MLP neurons of a small language model. Each row is named by its layer, matrix (up: input weights) and neuron, and shows model dimensions 176-431. Each number is 500 + 40 x the weight over its row's rms, rounded and kept within 0 to 999. Numbers have three digits each.
Before each neuron's rows, "fires on" lists the tokens most often at its 100 highest values on Wikipedia text that the model never trained on. A number after a token or word is its count.

fires on: "," 21, " of" 17, " with" 9, "′" 7
L5.up1227:546520461478419488502549528477424457501524528389494499475531439547622488509494525501479485382518473530523554535523514508484524492511591504581482515439524506509547599428475546456455479540518590492471443483541463508489455553590489477511495463456531531517500416478531490524521461434525556495501454453471425498529618493499526529526449570506513490536530491520550452489483512485511547492473486471548466542532461507546393525425543468485614418567502510547521408493470588518529479561518510492455521514463435585573542507479497519508588482503464463525544416490424486541598493567486534473462448505497456468515454508530446423491516485478487577465532522499478527450605486452435508463456487496543470505548488510449537405504514584553526530448504525516479402481535536489454509522543542

fires on: " a" 53, " res" 10, " " 6
L5.up1417:414495442463532500565565429446545471550508517558526494538517445497516431555562510476480518478572531483505459457524487499487540507412550466460585515517517504516467455446454507550488512564518375452509503575492455472538506524566543462548424517551513513551509512489498515481515478496500479527446466463566508485534492449552448475458432515449543461491531499450542466497527530463499467579532469492511484457512475566523346533436447456540534514404495512506543495531531494583530533520479421538526500498468548508525445487540508493502597482533510481560498561480495488508543486516455425492605551497475466490488514496630519449575530489570481499505477552515508466475465498540537516463454491518528490491504443539453494510524505496523508461544489555518475473470462478458432505519539505

fires on: " was" 27, " is" 18, "," 15, "ly" 11, " not" 8
L5.up445:502524496514511498417512458500521527508427525516480553487496499517523523519501542541541531460584535533510508554623486494486542396486522552463470429585535470459521478425469512443461496552501539449537487520469500498492498495559453499572506394487500439504553505465423484396473463499525483465472559473427442486496467513494516530499490476421480434474485546514542526507444555504436452507527521572480560491527499493508456534439471539497515487521433520493504518467414474495542573518529502525512469519495481540490529489463474501434468555430518515559537544520504495504483522514457567455562515500426525403566463532483516476583414509496507457488528505520439466449507542417594569550606552551571526496540528497462526479507470527499456493498477516492501578431474559414485537523436490

fires on: "." 57, "-" 25, " \"" 12
L5.up1316:508485483527462524525495493536471487526516475509532528467534537491505468487519492453483574515495524547500501434503518490543592460467557553510555505501473475545514453554482502446510471599441507460503497495410506453503513469430437507453458472384457522494533538499428508441452483416535565487438536452430507514535461417493499534423464565495511463458537503484532480555519568453484448521454513470521474533508490531503502529552456450408439511505490472476572514464482534516539450519474546504499485555538549532552488535489459519594494483497497564443511494517509491464507529501425398532534506496559487504545549535488510522445435507497533509481468483542457553471465522531510483434467525467502414513484468490500477511513501463511511618473461507520518530513493475533547480479458516

fires on: "d" 15, "s" 13, ":" 9, " studied" 8, " was" 7, " of" 7
L5.up1399:501488523431501544480512544468499560578485432543532509510436471518503516518479497513484451533540540508527473470429445472497494549492449430493596538542415480456518525501514509496424530584467394545530458471514494533449496472461525452533451520442472455549499457406498538480498543500527470536530520489571517507449500457537446524472519548498511469540490457543513488485505508452522511552473453491484469510495492511461492415535475512465482517525443493489590512431487527584531499534455471441523553483467550512465517535515505482476480478476482583481486513499564518494508525475516572581417574538481480456479488584517515420481495498560484521485515493434414527455513485480547541505522520509499459493486526481601489511489531546572479465530502573499468508548462519457492488533494512

fires on: " was" 43, "." 10, " is" 6, " been" 5
L5.up1859:438493403488536487461414526518481522537560572462501456423510576519538552469560544495567519536514465463535525532494463516473459464547514467442513455467543472514510515478563422476502504482468530556569555506439521485485498483496544513449482514503503509476520482445519553544450522556531526479474555500494493473474495474557467528481546526532501545489526526474427467510521495540449459481542467561519547485541492401459501475522453515485489518595489460526527569458588541489489490489522531519449535390432514507470560452539496537480464539489583518522513524519477565513406543567469477521523496474468471460482545469463486510613432548518458585461431452473563496426487569500467508548507491574486506441440450540516493521517519517509572546514552478431486586485481496414515470497553496

fires on: "G" 23, "," 17, " which" 7, "ing" 6, "g" 4, " given" 4
L5.up1554:502475481483462534470460540518487453506549490407527440450489533490506474476551534544481505531472516544495505510566479480519456509527547486466497564561550507584527464543418514521393546488512491431444534536501494470495478501481447629496462463446467438477490587573386463468483440515475546496514481522441485534534484528489504473482494474557542537518468452461494427505424592557495532545500551537485494535511451543500475512512473482478517494509452469466562570526535488526454573475538498469520514608577510488476568429606470447476487490518432569498494449492460444507483491567487506557447537519535479536568555460500499516516407506559492515527517601496560486472611523512494479533469582505457512508425504475526511444513610475453509592494444470448567489507505473501513508519455535

fires on: "\n" 25, "\n\n" 15, " has" 8, " O" 7, " have" 5
L5.up1725:474506454452503508527562539520608554465537497512513563580544517474493517450493531522451543497552459538486538441558481476495505553517514410446506574441481506576479513506541540470429489519504576471484448561535474519417399440535449434486542462563504459472542442500475509526524464490474527532528472528492557483456510547598496498461493536527580440506454493555517474518496450578556520465506476473483474466508405580525443463483542527407558603431441498453519504527522452536493449460525459449466426498430474439505520533508477528508486518454552520404559497523502546507471472535493536549494510504525471530512511439541496436419566422525504528509494505521496492515530508506515498464485477523465547425458484499465426497538447520554541503481470570462507453464475492529503463492454539

fires on: "-" 29, " of" 18, "10" 9, " the" 5
L5.up694:548477519563490437503488476495508514445490505516473503488477502570510475486520548461452524543539498515454466494432529501457476557483491507491504462574463476548516480532481518485511513432508469486542499491497460491442477453489510584454471437480415510504520459450400493454476504480500474469518542566521611511489494524580507454468486486443555456431486536481522512480489451579501504491560483520541501461458465445445460499472472394535500518502584489458538527425480447474509492475495529492536469532535539498515524498545477504569597550532559540561567543513484476504527446462493389546555462510544426464426503512460500529503487500513492474495497462548553568509480523503517458520498544554502549492508518474522486557557520501513472453598463515483500506488513454553470509509476534

fires on: "," 72, " in" 4
L5.up1328:510474478579523549490462529507551536520550511528532544444536468556521469486467518477498529522532526435487515472493445500507567477494506556498514501441549503509507473489518486465486466479459492492488535483418508439499492558592513469444419492459503531488481509514471511520520533482516544527533530451393487498383503546543522454510470405517470506491499463528500508529519455511488478534523478469493487541423643481568526469500517490509509494418504500526474501498522495505523512545524598482505431497491452498471524431526529567492404471467467526503464471552486556518510478456581581501516540466561538547537457500475513535479556460435505529477458504529518477429500484574490531527501538448499584447407529525520489474571506507574515517517535464507568540472495520453479490416423499

fires on: " \"" 72, " of" 19, " (" 6
L5.up607:522558529477490483507551481507519548559518447484561647493547484504525427527556506446516494549553526553525487490513478540511466467494532457561477528527441516570516518486541476453528492539513525403536433436508422510470477525525421521502515504424475473477570519513460550498439479426484515493504540517532494486494565495497535475456466563541443503512518508503506532515529464507505469522528463489488526493523489526480498511524425518503473504516502456434593498421543553460534491461475509500536409500445537601492516534494481436412574472456537460405548532542539502540457553480522558579433519502447638485451492501516472497493489452495416579506450480488487535481490460483479556562464522559480470510535484468534487470481447513472457491545497538554495506487530611497514512505502514

fires on: " and" 18, "\n\n" 17, " which" 11, "," 10, " to" 8, ")" 8
L5.up122:461483498463491560431519534521542535532564441521479497514482445468538472462423461504504520512541491520491590465500463470545520452492503501557542566508535489492462485499511501508460501502499543459447468546521495479481542463511568518481515439518515438504477463467456498532550500587440536494503523477504546536466526475520501473455478481514483464509543514477483469442428580552431491536542473449485568489472510508508474463516472544478551459587508525554440523541461559585505444416445460498580569547499538472433500521536538486447455499444502526521490432485507426488451491507513535468487514478478520450457510519593424480464467479457530486513463532464525515488455526508490445511437481533517489505493506456538499509510453521503452470448507500478543521404479514516485503547465520

fires on: "," 99
L5.up253:498455541542504493451556418462587569471463531564508456560483522541548506546474519527437445539565507484496555502495543509517521407525532506487473469516480483445488476483475479485476481581507534481486481529507497493526509387566526572582498463502571556488518480472440531472488552570466512386502540469471446581486497582540560512488500500462471533490507517551522490499471571495526560502486527544482533516502582462460505532501504492549518499510475542450533558457542546559509606472518553548440472517562502543449624543512511536539521577505478431511546472552529499474504594563535565450473565527467530431525518479559514457519499447493476508484480521500500443497451490437498547492545512540559517469526538525461430551553479476530552494535490505514543493402487574489534494475467451

fires on: "-" 36, " \"" 24, " The" 8, " over" 6, "–" 6
L5.up146:547508473463433480520497541525505590601521459481507552528477522488498459504505429414486491471540492505485454458456522457566539430508479499462582503460482473487479519515465528471511490606504453565562534552428493513440484523473481425499512521552542478489422529442531520405530437485521557475507460563505440604505493481487519517472489452500582529463481534503545482492505459481530487457415499450516523532437525534478524489468431452445527515508503491522568456501456495490547520495499449516507534486552521477497549534547530474477572477491543521428513548510553558511509543572506529525492502539488520448502507480476517470548497539512521486555475494549505523535533480534544582455430549393441509512561533519499445518449491499455480461548531441454567545572488446549577514497498463

fires on: " (" 33, " a" 22, " an" 7, " part" 5, " his" 5
L5.up1443:547478493526589532574497531492497543522445432532463525456482497508486522485424446538487550525568478454475459475478494522509491528547505439535460482496471465491471461430433525435454525475474450442507507498517483507498545530471511484497525545487499468497562517458505493500585513573583500489517507493472547503541505560519425487542522501468493518421534517476483557477478473516516477500462522457534521521470576429457494454472465544545540462500505568496458465479562504508547534452460507524537503447546492483459487445524459491506510471529581551520493462508479482487472520445583454483500458436525502525445557509563507472494488471538464529521457505467512448487502497473472495506453493479505512523538490403453552490542494491503470468605481506544529470486504506513476511514507519

fires on: "," 37, "." 15, ":" 12, "/" 11, "-" 9, "–" 6
L5.up159:548511573491449494449468530460397538468524540443455459441490538486451468495495491457434509565515526576481476531493515532546443497448451456515519520524455560528518509497506545501551478583537458555517548490443527508450514481525374458487501514503558550477566528466499516543516523427526526455499423470478458509509502579505599484496518509529464447492536529521549523519485471428537463503463486535495525568483494496500509554475477511477482540498505556474511504455466520553519570494522447504450538482538504507467507517498538504457520552492493537378451423534582473540555492462462531529519507538493488510454484479537507489547468565443482468573428463517510539501575518497459483501445533498480464537489484569514499492518546483488494451466484490575528451518565411479523553503455492

fires on: " |" 38, ":" 7, " Chris" 5
L5.up901:520493478574521473536437428472569556542494526514462526504506465478508531511488505470533528463583448508523548471510490553448520482452507493568470521466507545510526517573482511528426591483434524481459482558532501497479515514498503486510402499536492507493472468471522488472488553513573499469492501526491497472557535481521474495497454456492504573532522526456519509536501473514541505440513525505458428560454502528567453512455456556416400498528512514451528475538518492477536452511452551495473511589428438420485440487482466485487463526507444513534429490481419514561441477422458502379482542446480475507552450554480490433565406522504501542451460463359514495496521517485491422508438527554518465475494483556484466478511518494496472471500443463496495488547553548494595475528594473

fires on: "-" 19, " on" 14, " out" 13, " over" 10, " |" 5
L5.up2028:533532456508531535534497461483538548532540507473533450495503479426476458544463521457480488515496517441474447529437486483476524532493527500453502555456450481485408547538534521478479460536495448524542508536405518487471441444533435472534554562575550494523539552503554551530520534559534539472507430450545552497486542491485491452532568482499497496466529494501449459489492551464454483445492491513489517562524533577486506423396326491430504505478472536529546560429540500458479470530496475529551547485506472544514516497517468521471513463457526535441535513479502477489477571535497379408499533473470517477507510471466510478450489501461432488559542471471565501478438470559494523491444510465503510525433454449565393424502472472475510452570465470482446550481436509441552535513464494

fires on: "-" 38, " in" 13, " started" 7, " began" 6, " been" 4
L5.up940:489490457449437442498455539510520558507481504505522600486459510489524481539476482421479544499514513475430515550472432498497531528498591454417533510511542476553483504515489484529541501518462431485536495551497486472484555488463538463497454511430526514538489479500512498491488528448482454518524499454483511483507456540556474516488506522493571569556490510541481515495450454403414505499510474492523469527452451490532502486417511465495474506550511545501481556498559523581542436528510555582450548482491534462536540422483553473502520518527535509487550532524504455450447506543529436550482500474523453509524471496545546551514512465456399491540468481520483412456481553526491571587516469524521521459541504446452420514507606490555525508516504500495576509471495439450469501493420489

fires on: " |" 51, "." 26, " a" 4
L5.up1719:476575538490496486468456474502505545547479542563435559522527548439504524507488622552498440513510458473472486451463459510530449478480513520504426497493548538548453494521494420504499435499540455457480534534516493507465522551571612527467486431482457462496470525502493485505501472466601463452493472512480492463490467557489457516457471439541499559541533490485609516571507454575494514484485497533480515469411484535517412545491525581472521524479507573534506510548399451561459513469451467469466482549540530544471446460528510534492543503526453478507492471506529477466501496458474540555574539531482442524491457512500537562485447505532522469413476541491550572432542502429564570509482491529538489520496456502433428400439499488505486583551523502549542545499535519498518507509536522

fires on: "'" 39, " his" 17, " W" 5, " G" 4
L5.up176:509515493478518432465535499512515504530437546501523466446513454523541503510510524542428495519501461486512537523457484522494519500517482476492515532472427552549569558574483527498472474503523508541505487535396511533501481466457510518612467528518563528522435514491500505481516510438495450496510495453500538500477474496484515499512581506460456489539548493422437438452505469555501610517478491496466502418498487431425457529527536488483536533490477500496528567504503550480542491504475518455543555467503532472417572548497540447498514584514531512564458500516517415471510459509548550511533472485497561514501397484519531512471510495538429426483520534521510442538465535518524438470534550479565489466504581464527476486466458459486492449480554431491506458509472517501570489519494516

fires on: " |" 41, " or" 21, "|" 9, "ren" 5
L5.up1299:536533478478419545573478471493466488557521478462501510488449464610515480469493504502541474525484454499523443511512503499421470493488511556535480546478484490536471518476494478510497510471503632530434493581539518541514487530490510503520513505394497479511489528525465499492478450477552423480487446517496516510523516502541553460461533481453537509524504524443555563508486476489474469515568434578538502557540521571533494464508454530518518507498548480493494494596413459510569457557495422475497527520550476457538480455543565563497557491471507552482503534448469482523512450594453454482511516463502527492556558539518431435527580465555508475534562492573565556503453452536536515444514510566520533580476495567537499493527484518498486474508508509505475505518539443496579421522508404

fires on: "," 19, " &" 17, " and" 10, "/" 9
L5.up1637:536409546497442472569491511518491513508483436499511544481497473572475474481485469537455525539436467522476431506516474438499450479466553464516531443494523507490560535531618510495528475455548537526445537548523504491469492521545485571537528531547570525529477539458558444467522454445582591535481585471527513545486544494516464533449513493572511433520550564475499403487464542470529433526482479444534514479479526600457531463491495503552528441567550519416515514466499498458491470532433448531533455527499578435519547498509473453503521526451540515653456513538504500475534515515513498474407468512450476433504478558552517512467448516518509505443456481541419447488573415529515544498530565478467507496531449451520483499473466577483475482469492545497512442456450542458515472526508537

fires on: " in" 49, "í" 4, "in" 4
L5.up1863:519533513510497534539476463468566550496495541506512541467487451505478509527549464518508505405547505422492461465569533515542495503497470473508545526476531483513545581521471483505507478567520419470461497501489520520521485516501486558525580503495512493457456478496491527447478538441494523478529512520481524568512507553521543482474529457467534597457507429505493560484548457485560484499501468484508491487557623461484450535486517534524457496509459521443455479462565510531496449497551516479504450464534487454487426533552601553545478507478485539503535541507487429526458514532513458389470497579484535539502525521461522476424505507445563598507503560468446498554512515543495515502470576554517511447480497510475504514543535538540522532494496518512543549512475555492523515500467489

fires on: "," 61, "\n" 15, ":" 8
L5.up1247:573533498491572553484519462535512519462575417568510461502561480564490505578507503487440441503628507545505524489474501513499496520478473533460512498483540435509598558500542508505532474519527515479538431526503460473538489491546517465486440467449542483505482484500474534478500547480473478509464508465558478530489424553510506500537537528528512490512495550499533543515514559533517513518454478539468529500581605516452479437480416500477500476522475514506556513486479475592472502458462529560442527517565558580534474512533433524495524481437528561605524495495517514516561510473535493498443427472530509528518439488525503503498543497503489445484450497537477419559445574482484487497466469514510462520525477538537456511502503498499501498550503429561552528464442463532552510483462508

fires on: " a" 87, " A" 6, "," 6
L5.up1334:493555462471555546561447461477519512546543534452426459535487468469522509554461566458396484492525462531500501466566397553506563527539506425528493544497476473470458541498518488547446472475500506492547513497477432488499496437513513509503491563510495486506507415449516474543552551529416553488509460545451529617481482580560569519471551527537520533410500557484482450505521536499530511506536543465425473489480442490516477623502507463513514466543527559473511497543436568531539510499409466518541491477538468530497551456460498516536498518493507458431456552501425482480479508465497502469537496521492524516511519505498512459526487433536500473531545457513526468450490453467585443519457421487530529462548538529449482528474536528484449504498462519534459496389470419473436464531542586

fires on: "," 29, "ure" 14, " and" 11, " &" 4
L5.up804:462419512405499495472476487545549547490548489479592548481541566506525478523447442512500471571445479461480475604475516444489481485461508491534466529516469507492506573502536507530457514492467504550482512498530542485485462515425505499466442446484506474538506538508442506492429431454551552543476589481453487502488534531503496452486618535497543491551544536501565493465519480480528510573496522530513457431484481550526510517430442496538454493481481514499543568430507601548447492460612496452526498471580528482483549511495496515502487577419553538485490457494452511452495454556535495540451467582508531519521523545446487480469465525483586515454494579574524534497491460443419489538509546516510495456560496507537578469464429427521522458576452520497511410427503497527511472432491551

fires on: " the" 21, ")" 20, " a" 17, " an" 6, "-" 5
L5.up1099:520405550553477465509490504492553474477525481399424566498475457477520530548468488525513524496562521506539518516486429468491503453477468529600499495588523476519472514559498506527452534441468465487524450455493582518501459506508471502493531456476511555475479553479444521564552482532548563423529490501472526600497469537466528531489470452438451477502437448527520499424504485554487475475648497422485487484439501493471491471487359508481498580540523480565478479487470487468453516503503582475517521492538539507473400477531513498488507499524491452487493525496472476529552598511567502603491493469452467445486531483520442470463495549496513493457529550511543490539493482462478500507450476475464464541480539396458501540519559530458501478465551524517481624506548469494502488483428467

fires on: "=" 25, "." 12, ")" 11, "s" 10, "," 8, "\"" 6
L5.up1413:497515468510526502415527468463549529535501525474521475428520546491460441501472542505513495487544508544491451510543486443478501510476519526552455537482529603452555459516533500514530529565564408548494456523563470477506501534564448497509538512540481470501497515483499471514547517462474538589519531464505520532511463564544447540500461498477501512530523475523507469450462527502492549500476538433510536515510567549479501515554494445562495557486534547434536559456540520434527441484510507461553540443495447528464488482541521524467458543590515456542476519542481478523525547443508449508436522491515494466493499460466462450473520411539539499514551504490388514519571490493490507451401477469517466484437541492489406478520445537436494472564499400492513518479459572508522490416558562

fires on: "." 77, "\n\n" 9, ":" 5, "|" 4
L5.up854:569477503488593446506487474472502464513482472496490434433474537510538547525453565445473471444576475499548544554563520563469526484487419520464466510511544514473479466496464465525558512491543492519484503558470552455476520430461485498526546472545544506490514504479433514488462584547538524467485553464503450544524498499520492540533517519466461506467506535508577489531503509497506557500510466532459457526519522534528486489483512625512489508544462489507508496462510473589494517499480493576445468478501415578431522442512455588456496514438475475479529493519514533487507497517493555506550576479463511478454499488515445474532540542514508474481437475498534520459519507462529541485500624587483469487502433505449517538519569496529551489477549498483435492438521548467492503539467461

fires on: "t" 17, "." 16, "," 15, "on" 9, "d" 7, "ing" 5
L5.up911:532531493517554509520507522482468498511535460482519446499543553531538426498488550475470573493471545524515513454526406469457481511505476530482570533485413519489444466432451420581533532534522498487529482509484528510534493484535469544486475495540486484450599476481455547435535555462534424506458523528495496552482511501441490488500457505543508508460487446533490531450503549461472560576546477535560484459474481468487501488495498462515461504493510478518467526430457487471465497497512547501487387415490490587462514463510527520531564492509483584552470546483542489552470478514474515498450541558491519565453459467444497490550553506530455483476536461560548560528530512475412414508492493505530545522451503529522550555524499490474516471486480456530494477516500504478545601508511510

fires on: " was" 30, " became" 13, " a" 10, " his" 9, "\n" 6, " an" 5
L5.up619:526448551562562481517386495477493445405543483475465525485493513515555523508473443531520447363490599558538418486523496488560525527485552489512492473499610452450484496476447505485522570462522452461538504524469558560472443527530571509488517491498449550485516466486455539498521462544468527489544506429529483549473492436490456533502541585485575521519493476591508480567493487479469470465492560467566505500477525474476522544557511481491536520461468507503548471475543445493521495539500504541534521489511485467505498491509447444548488492507515532563500468466435504436452563481524459525506502455600424489513491505438521545474469474499586589525509541515513457496498479471505448585408441491503556472483495494448528494529507473567496476499437476462536544523516512462378534512524438

fires on: "s" 24, " They" 15, " they" 11
L5.up662:486538464556438469498543442532546517515446543503521558524464524461581480489505513521474502489551438468415526513413427476458500506563411486534427456526465569469444485509479521473584475532503436521476508568412478511492474451475506471441467505453516539450431539548414532491596459515521513491497447504489449488485479527467590642502482476520494513461557486437460499390489498465553511509513502554547487555568540544542496543521510508474559502396505545496541492474552484516454554494435505582454488491445456536546514470470557459511516600452530476506511510521587450491491515511461423510576514495435519491558527504456463492527468431498530498476460498499468512504526470466557533478497545511568449481567485503518436486467483488470495521586532429489493491490512434479513592434541554

fires on: " of" 44, " following" 11, "-" 6, "y" 5
L5.up1589:534538511481405476453526521508501549478536518506558514502452514572493508457562516486489443608492527435472557551576516549533532511457546492457463463520532517555535521532545483488472510460469510532454481496526538456474527465499428451541387543606462477440503582473476506477444502503485501470487462543451501505480487544455445468475500505499574443567535509486537473502495480526509478486450539474575614507512543493474574503500458525487540484446513506489517525514512458559455435490532600500501455550454482505453493468513537496464502484469492459583528532515545462514572525504541551538529524457534471468470487511491471515525463370400562507479541457565574488509542481442507531457490530582534585430463498500524494503552465532540473493509476582550590475550479496487495511467477493

fires on: " are" 23, "s" 8, " would" 6, " (" 6, " were" 5, " can" 4
L5.up550:464424476520472470483535443438495490498432537520466470443516478452488421443540502541559504539498469543583580471502531563456477536486465416553479520427535492455507493536485528541498495537523548515522515506468450467486494448497541512535536518568469552425526529534482491493573509453567496530498530491528512460505490471501533440482517445524488479568553508547486476494457496528566458394466485520445500524468533587528525507474446565511514516465435461524523498458497536493419496507500468533457419457550490514499505503547525425493464536445476403528508571473561466491420456529538512500468487472523493455546499522471531512540362433522499485492443527545480498515580512529423523539489516491433536426484458467476495541469491427460450481587468462484520497473495522454471567471464523

fires on: " was" 43, "=" 29, "\n\n" 10, "\n" 8, " Title" 5
L5.up29:495424475495475440512473576461540464468497499550534492488513575486530469529522549524524482508553523485548503547468527572496523484506460501474516558478539406485506497577485455512565537531479464476537541566546484493506463488485522525501552505515526427492468558473483534506432455466554533455510521405557439511459461441544490542482489535419522546425475571492515515521466475525380468428502522568497517507436486528560508510554440494476544530526474518435503430522461473536456496477548541571542470436477471497464510524572502449484437602531456525555502497480539538477520517566481443530546502474515535466474553533543535431511502469551498497608549458552523503428549525545516529521454531516512489558458430485378503523562487518518491477525567479505466498463502515411536519522487507

fires on: "s" 36, " his" 11, " entire" 5, "'" 5, " their" 4, " the" 4
L5.up1139:440406507567473501529508501490579533555527495564509487518542484562526539564499469480435554503495472563568528502461504530525463529528474478493482510478525528575523516454554556540496565494517557504524474433405489473562498510500524524546406465450558454524511484530525505540478582498561534478536433494501554487534495566483532601517492568520517486425554527546479490446513439580524529495524549555558525514551473488540481561511410575505533519478515514450506515444524525499605471471491611533506431528542504514512463481419570526522504473429573426515448556466473497471469491507531527493528492465433494486499455442492569539549497433529506483513584536479515573403480453445516388497451462502512475431510531503537499514510580479444453451547481510458475549535508540493506463485436476

fires on: " a" 23, "|" 23, " O" 6
L5.up1980:428556456500432534544536464531534500563476508504514476490470499498524555516483513498475508400597463504516501501473425550496464546492502455487536460508466507522503686544456457491509472486460529529488516529419465508499427491559499453509510525521463502533448447397538505515425502523500449471481504522541483497554531529531531482517497532461493496570483449458508501500506459533534477567547457481554494520491517503468464541520564520521555561520460429499547510513500509530531473558510546493511509491569497470432489467511501547528608512494476516480493525511440468450509489537490476516482524466532484483497452487450484492487500482522536421543504522497581393507389456508536470527569488488493514541496524550537500555472513563479453480506491529462495482443513503392520486460482519

fires on: "," 25, " is" 11, " are" 10, "\n" 5, " was" 5
L5.up1462:477467502517597459488478450411440512502494545498478507492534503516488536460505478536556490418465536443537552482521530486499492466461505531503479543565468482482525497481479496462456528471512513608529477523499522499488555515418509497525550404515506474482510467470475512453469486522463529537477490443416464509556505522535483482485500580447525492501548449488507485454510566503449545476532506528518502557564504503501477471511539564499526490412490406495481420491543535514456536480489540539461391502534466514475610472569489489494524524539490581494492504522450514552488559509493499392524496473444563494468491426514521517541510489533425473471455549428544467510490521438515517524394539491525525431535557489536506500553457576482529532468504454469568502539502556431479540455507534

fires on: " |" 76, " –" 9, " by" 4
L5.up1927:501518522507411507557534419445442539556490503510466484496499491570488533481505565535507577447528469596516546471453494490495477464504483515505479460555492471513490455542488456517502537480515503614490566493504540521409469550481508507595504431530455486473499538512540549524540537518524493444420428492453495491554482536438484559456441534462482475511501461551558456475564586571511513482451503504461484479483463527479479538515472608426508521511492497422477494529503455598554477542432580513416482569551417499436492496519526481460460548521441425435467516485519447578485455441511517536451475490496446525515531517491495486503454470517516502487501540421555516487447462494518531479518501549538510500530461430483515409519510485489544488540497526494492519475508490568537425544624507

fires on: "\n" 33, "-" 13, "|" 12, " the" 9, " |" 5
L5.up1488:520509520485551492470473518549531472559508430460494500500432465474482522469533511522512500470525561506460508467487445527490537489530475494515517516574502497479489482474484499524505533558512470574463430476513495480523547517488492574529561559428485469485479481459525498560509574510480448545496480439468534527549503478423388516536443480501457462508506515491467506474539483484518465443528533509490533521476470529493422476438470461513504478516455488486443509426511470454514454495558478547497497471510540478503466533510452470527510488531475488465561533536462520530439504498488495530529424477480432528507492541576489462482385500473468494523445480482445475486560635505531533495457481443523550563539515464485584516497493516530414511525473500433511496491532465477511493473542513

fires on: " the" 73, "\n\n" 7
L5.up225:515525509553554541500561531503527518530538506590539498489517505577545567501514515518564546472586530463493499497532503490558502544481458483466462487505542518506496542464489464485566477505525538514505517494514522489478529539486522530470548522496478477487515461458406543554523566528528466520482562579427547527520434476530459505553498616531558457490486511514506540493532504606524557498545506496515525485516590543530572511444512449478539493516447522514520516486506466497532493507478521538450456515529481502503598543478468489411455487477596558426603495575531545493483569483467535531450513449463437527568536582551549468454443504509506484545511500560460489524506551452569503542453520514504476468516430594513475495489525474420398477541492505505514531486569471413551445500456483

fires on: "," 47, ":" 17, " a" 12, "." 5, " and" 4
L5.up1541:452493567571495573520496482518393492435515511570500523482573556565494487497481473473494541474457495499493444520520471515500474511459472469485448481475509526491535543503467437472455476510534592490546543463391519465500487478570444478525437543502545510471496532505453529537547583459548469534453436477500477536499553545524493486476451474476438521539448475446474409487484497499491468437514525576424464520492472454541527511498513451583461484505494517516481513456511480533495573557469525474460432502496547468580534487535540514535539455500484562544512543483544499490527555535471498613493539472552469481512459543477467489498551498560492472564521488510518430521474449415503559538490504496455449527576439531510497478504469507524551544498467543495543486463465483522481544486474504

fires on: "," 30, " as" 16, "ta" 13
L5.up857:519409503564517507448544471502476554479585411474470477476484481490491564572479469504531511480538523550535445529450564559506460448556505522500455544551512549518529451536490481535499483565528565509457546445448477474541484507572517470518447467451487555517429503444516406569529501544492442484483510536516455428459541551465524477473490534484492516407445513577472522526481548526530588439454469473477447516502499487465476415469491463561538446479569500488502510515488453553515545520549527477532391496549447468465481507576468465455552503458414503563515475547527471484497451539553511488517459580513537481567455467491503437496480462502496543504487501519586544463491553526394570530535546476481487505486515561519551492520462509564472503454499515540546582468516502515473524495457492

fires on: "," 20, " which" 16, "\n" 11, "." 9, " that" 8, " in" 5
L5.up247:501542496566539508492487409445507490509500546398487471547499522458447555550489505553491493466475465459467481523474522495469512482482517510541464483528508583486538497514442468536551528518490458490524530523508484498469537500487515547480553507506506508467496485500436512520533528511410546482490442588518543464532512525421555509481497553448505495516479480469513503505510487514449504514486498381458543447533508467474513513517500525492516498530507551452532494421468479551501484532499482497449496445566459482448498468555508460508524586524487484457536529475496521530537531471430580541513514534490461468527425510596521515459521558522458441521444460462480523467442451500534474534517486528462496485545526540540518477539444524621534424418511527520560473502479587487450507503496482

fires on: " was" 12, "ti" 10, "=" 8, " to" 8, " is" 7, " a" 7
L5.up1535:451492556544551492509412454465493447492536519503560512526492486517556474575547363469559519483559551469535527520485501503498437550617534473577504490509520463504523531495490516512510497475487495494549519489469524497532473560442508520485559486513493508501488500477509517506531405476545559497482522436407485513527470489525579476476558470537476506584502494516478508519474519501478506512496567475482444473436467493506505479521478516526504515490443505487463507504451517434476533508501481535538526513481483468421509491518501545472447521486420534482507469524517478545514491507470512482528531464489504489436514502531488576492539447488441556484475515415524439509548506458430588469436536471497490495513439513496482509531558493514486531560542478513476519504468490475475507504510454

fires on: "." 23, "," 16, " of" 10, "\n" 7, " and" 7, " |" 6
L5.up695:451474507472560498496493545483399460518490492492493522492519525518536523415419508548503518449542508486547518479477472483449556518447550477505456474507536546426482545552459503488497568439559516482423488436505423469512450413525493512478496479521549493481530509410465492528545517491529491448586480527513488522508553514509510547498466578454492558502505497409481485513505447497497485486540480519512480493490527533544509519514519444529472436519461436552540495561502526499533536501495527513441504537624495558504434541409477488430513453517459505508445520503500426515480462549548493486566547506487528523491473486519507497507488539452503539528528499500574499499462539522486493471516592541545472501538505540497537536562538467435462529521503455503509437560437442450572489533555522